{
  "hidden_size": 512,
  "vocab_size": 32768,
  "hidden_act": "swiglu",
  "norm": "rmsnorm",
  "positions": "rope",
  "rope_theta": 10000.0,
  "qk_norm": false,
  "attn_scale": 0.125,
  "init_std_qkv": 0.0243,
  "init_std_o": 0.0243,
  "init_std_down": 0.0,
  "learning_rate": 0.0051,
  "lr_mult_down": 2.0,
  "doc_mask": true
}
MLP neurons of a small language model. Each row is named by its layer, matrix (down: output weights) and neuron, and shows model dimensions 170-340. Each number is 128 + 32 x the weight over its row's rms, rounded and kept within 0 to 255. Numbers have three digits each. A neuron's up and down rows have the sign that makes its largest values positive.
A block is one neuron, or neurons of one layer that tend to fire together. After each block is what it responds to, as a language model described it from the Wikipedia text at the highest values.

L7.down176:038146142129127084112165125110122071150075099087156136140075150144117112115157094146126167105131170141131072122120159148109090115116133106087132084072105146148165116141185143148132179162123156102132132146125115154144144124148065087119169056120069112100147146145092155083123116161132103090140144061111139094136090130099142093106064128105137161141148130106116105133108127084113109089058167201179122106130114144145122164164145149156143087129151133079073140127093080165169181178152122115144125138088142119155162166126
Responds to: Numeric table cells

L3.down137:140101157130098164079107159092101131132118121118031082095110064145108185128144144181121103101065108163122154151143146086172118112135123060124171109216165129099160184074181113169180056123146152121141112101122110167132089135080109159119140068136156125115130131106132126202153114102068118119165069117119124169160069153099124143088089078160097128125180082090112092143136117116158127170141087107108184091115144182113103119153080108155129160137118051164121123078115183124136129081099092126153136166101164084137106142158
L3.down160:139112178119146122148174099095093056142092154108136112154083118121112109165127139129090165127141162072065143127161135070139115182146145148138095054148127130063182053045102154143155171150112174163071121114148084148132091140150154186113122145179168069174101117152142106194130094160133143037136143162119072148133138191078117165115152148110118124081099184096128100105129172142146187187156099143108121169140068139091120127114160075119189179166177143179127131108123109107138149101193130105115178096085094106127069133152
L3.down167:127109173141081129111133172159068146133155140120144116151165109069077141117181132153022093122120114114113134115154111094184149133153189145124123188136160144070180180118128157115138124084126144131105152100147152144107124135138129108126138102152115093118140102147187132157066139242067157116102112088145152167114133151162134062120117107112116193111091136090163147182158095138110118093149110128123121080136139125161115175113082148143149156144176117127112141102110103162077104113154051130119102128132126098202135152161
L3.down429:123149111119097125098154135192142137124155166126160113099173091108098124148131193089114093121126077142133140086096080104146163100190125093133146201146163160122174191148149136153138101090136111131156116124113095081187107121135117133075172131096082132135143090129149097111097124081103130136097168139172115138122078195139127116132151153154184133115093176087094122127145053047114129090126092149130128078089125107193135160146123074154128182118076092132093148145165109145125103100138144108169122169143155102083188081142
Responds to: Sports stats table separators

L3.down139:083108180130131120126114115102164087105082160107159151165124101083138147115101107149111157171144111112137175103135130186082107130203170103121136201151119132119093066110147148121097118119147137138144184147243110153119141123164190119144115172201180171141115145183115102147119078178144166119145145092119151132135186147111101078192128034073148159158158110140058168122128172053115096103159158081157096128119155080087135137085078062154166089153079144114122107123152141120187143180075096134153157190189113165087076103140
L3.down278:193077150120102120133152146166148127107131137149143110210179133132096079107130113129060130147124139119085165107153149110131141136084119117171076107051116058071124124127110113097122118153152135142158136138128085164089107086068171026167138092124092085090106135185172121094153144144154124115206176116126095105145121080145119068142067134107112093111149165146153176139131131097160090143141134130093199139038099130099107132110187124112117116068144144110146143158138142150167219098129092111093142125086114127161048109159
L3.down427:087104154143120168143125152065149117154173154175066138142060190167104138155144120137125086102079107148083147157083142108062191094151156126120105087112114141097161162116142101122149131084136157083157088108124131128103114160122067119129112143158100173098101161158140000148117120124134164139130114139125126096131118144149135160178118126179122098120049135205155079135106076102074127102163082135140141093100100089136135141134148164145072114097140179088087131106109139140167128122080116121197142110142097133107132177156
L3.down903:125142115133100135095201130145156138090132103123139119139079086145182047207152141126128190161110125100114238115086118116137150180092173120125138170076123157135098155085117111219150097175141069151113136115169146164166135093145124113078101149046134056157153140103158094103159140206097156121093119190133117107088152097103152158167119197108117117086172139086120118166140089048119143055087099072175135140203179095082101127147120112157119102124051155142121109053120106144115116161111121100134144129152136133118142161134
Responds to: Separators after numeric digits

L2.down420:121144141110114105083127199124159100157118076144130137137092150102118171118149136162081191193134122098092195142141134127146157194123204095140154128132170126147103151170114152170196119133101110135169081149183111143137114170128114099138074095095081141125150126150159160126165153180161120101080142176159082122189151176150126178152123124145084134102107156180153132143117151099146121131155114125128090131108115105130128101168096109132132129148125148084185161110097162162163144115152133126115085146159124176120099161094
L2.down424:100148119121112136115154121125144138095153137128176096101160076136158161193153128119049064115119172132113164145156143136116168146160070083096182121134140109179148130138130117192046111168177146128124160220158147106138136153106085111134085147103096118101212139164109114073108142166151109134067128097127163174124182122130146102150112126110171061112159149084134069113191108112106134128174076066109123158105106181100153143153109165137150125112092165093123088127084122115121098111160204112124112125159165190164159110198
L2.down1121:098117141067130110159100118179167123123082134192139096085127114147149119115137156120162128137108117128164099060166173146179127098086120112143106125137112103146144129096077083095111190092131130136187116111166132116140122107114123118144117187108193149103155121162106167129098117063157126151151178190199179104119108105154123055114157132121082052101126145100115112114108122129150134123144130151165091138132135162168090165122180111100149075104140123160129068156137119141129120137101170105124135204170106181137130115149
L2.down1184:082145128104146101091173126113106144114104193137151123081113078209150140148085085186121116095107150201158124092149134196171158091100111153136166166149086130133139175175185144203141134100101144143151116147169132131109086137094081101168145091090145149115110189159118092041121126129146152131133113101145133156110181139125166123154120106082138112137075107161127109141148145126151136130135076189143097165160126195077126104067148104134091116156079112104136115158160121129148128136124169108117088163117077120088068137145
Responds to: Spatial relation prepositions

L7.down144:112087102154092120102104145134088159154120158106182119166145089059130160151157104088125112136159148137159132103087103201131144095141123137153108076111066135090164133140173110155085168205075127068120124127055091127115182085160083141134135105137157159136129122152154088111125095157171163151161049014188131153120106140136096079115134155083132106128100120144143143166147099188218040107202111153117187184134094153147136111143091106122178110132025099141113110109155138136091144099107161147161111172123125101162142125087
Responds to: Spatial position words

L2.down319:105171153074112138151171114082139141136137128138125154110108211145146162123160087096121176102072137164122138153112147146113138145140178099098149139148116155073128109157126118149110105080100081166120128096147112126138219142167144141069076135114121150114117070097158101198095109129159126174079136141092092127121130112067127187126169097159074185078154127143165131101072139084069107130144101071099127121152094066059116085155129141160146154115128107184134109121180116109127182105127124157137100150101165177152172112042
L2.down747:120094082135117071067147127094167096185106089104132145176123151182119123099101153137139146121141105114197125131146191122124101111146147077110114160114127091145099113161212131084030167073097111142123122160089166107149168126137113126155033205156105077103071161147128139182135157066103217124132116122165058121136163142151185187125144160127145122105082141140148116142104117082072091106118143070188125109122097128126141082116185082135077158114134141176109162057093152126143071095134085125124128117085165116185132153166
L2.down1023:162139123182157171140164133115125120149187107065128151069146090104118099126148062142125098137102194160152134131186137145112178145192155094108138170100156141061175158099097152140099124110123084171146186122138092124103165142112141089125142104113071162151123098065146065096136105096120102108115128125157190157151121184074116174151180109166081122164087118124103155155067130152068161120021164115097119104141140140176114241174141106161061168123117164138129154161145156187128167151170097126104099133102165182184085119117
L2.down1343:065098140116157159128130104154147147098156114079104127120181170134153131129113076193158130142156106139110090109156137094089103124123170148178080106129091123123149069105160100132091122111118089172188127114068130155145135143110107204109109150150140172111092104087145088112172105126101147128086115147148152177104170058162117145136102031136083127102100100095160154118154148111146096135116073158137097109139170132117124103193126115142132133126141091079105149082138141126109128150146111075144096118085135133110128099169
Responds to: Sports score separators

L2.down12:183052101138122173105139144135147145141139136099177101145113113099112095093134116110167078213161168105122117131108145133096150096144142144087121113131097160162097066167089148146097101121090094065171099081089119120157151127152148152119126174086131128182108118087136168108140136159158138122093172151115075125141121146148117120165129147133111117100117116185147155222165122126181113071145187159168111094104152141126134088088166136122160112176094073177120063165122108135155201090091121106158104166150165124113128088049
L2.down798:163099179088075115163115183122134145139147153154149076159131147096118120089179143101129132156140108144034145161089099058113157071091130149090141167132120114115142107089148154127097104124107144152120187109113144104149117096165150112184129124122118089152199103120114140091071084153126194125141120109142108100161143117169100156135139172070126109150147114138066086127138123173134086129111107181130135067122165134122123104129096126100153146142120213122156096074104178119132107120157132168192131135158137126126111086140
L2.down1084:136113107094105099142127100057150119137158104194163107109168126155107105163072115107128134159115123139135118125134090108122146189164118097100156165141159114132170170156148191116124135101171120136132139154093165141108094128112183135131101127140122178119151139172119114126106083137146172095080100147059073175101177155146117152175169103095066131103087111186143107137200145114105120088155151128096207116111083174150208161095144169171150064124104141179079169164134115114109101065096155091195142141122092162171142156090
L2.down1123:105141103115203135080131126192166138149154103139117124108049154103110116179141145206143135168145165066075104096147157107078139100113137120098170117132095041126109160092172193134153108119184182109129161125162123163096095172129132123126109121155124163142091150132146072129113098114131166083131184101098105046172134126088151146109130147094083117108155155125087119103167057112087128153158081158104156132130108163175195117133181128090159092111096199146093081161148094108144146132190081158133104187148100145120108064104
Responds to: Separators inside numbers

L7.down306:172167067130121173159151148055128088116159137051131102149123086075139145076125111098055124122150166087083113177152113127111100140115090168160079153151130108110148144131117077140092092173186166143167104150109107133073113168152096120172189133135071113159155128157098182125174099074099132132093085093120179180116071186173089104103178146131074178128110137107152119174094165099109148104106067147113122128162132120082155142077157129078139082123149121088200163112129160126110137143125170143133133126101152129130097153120
Responds to: Digits inside table numbers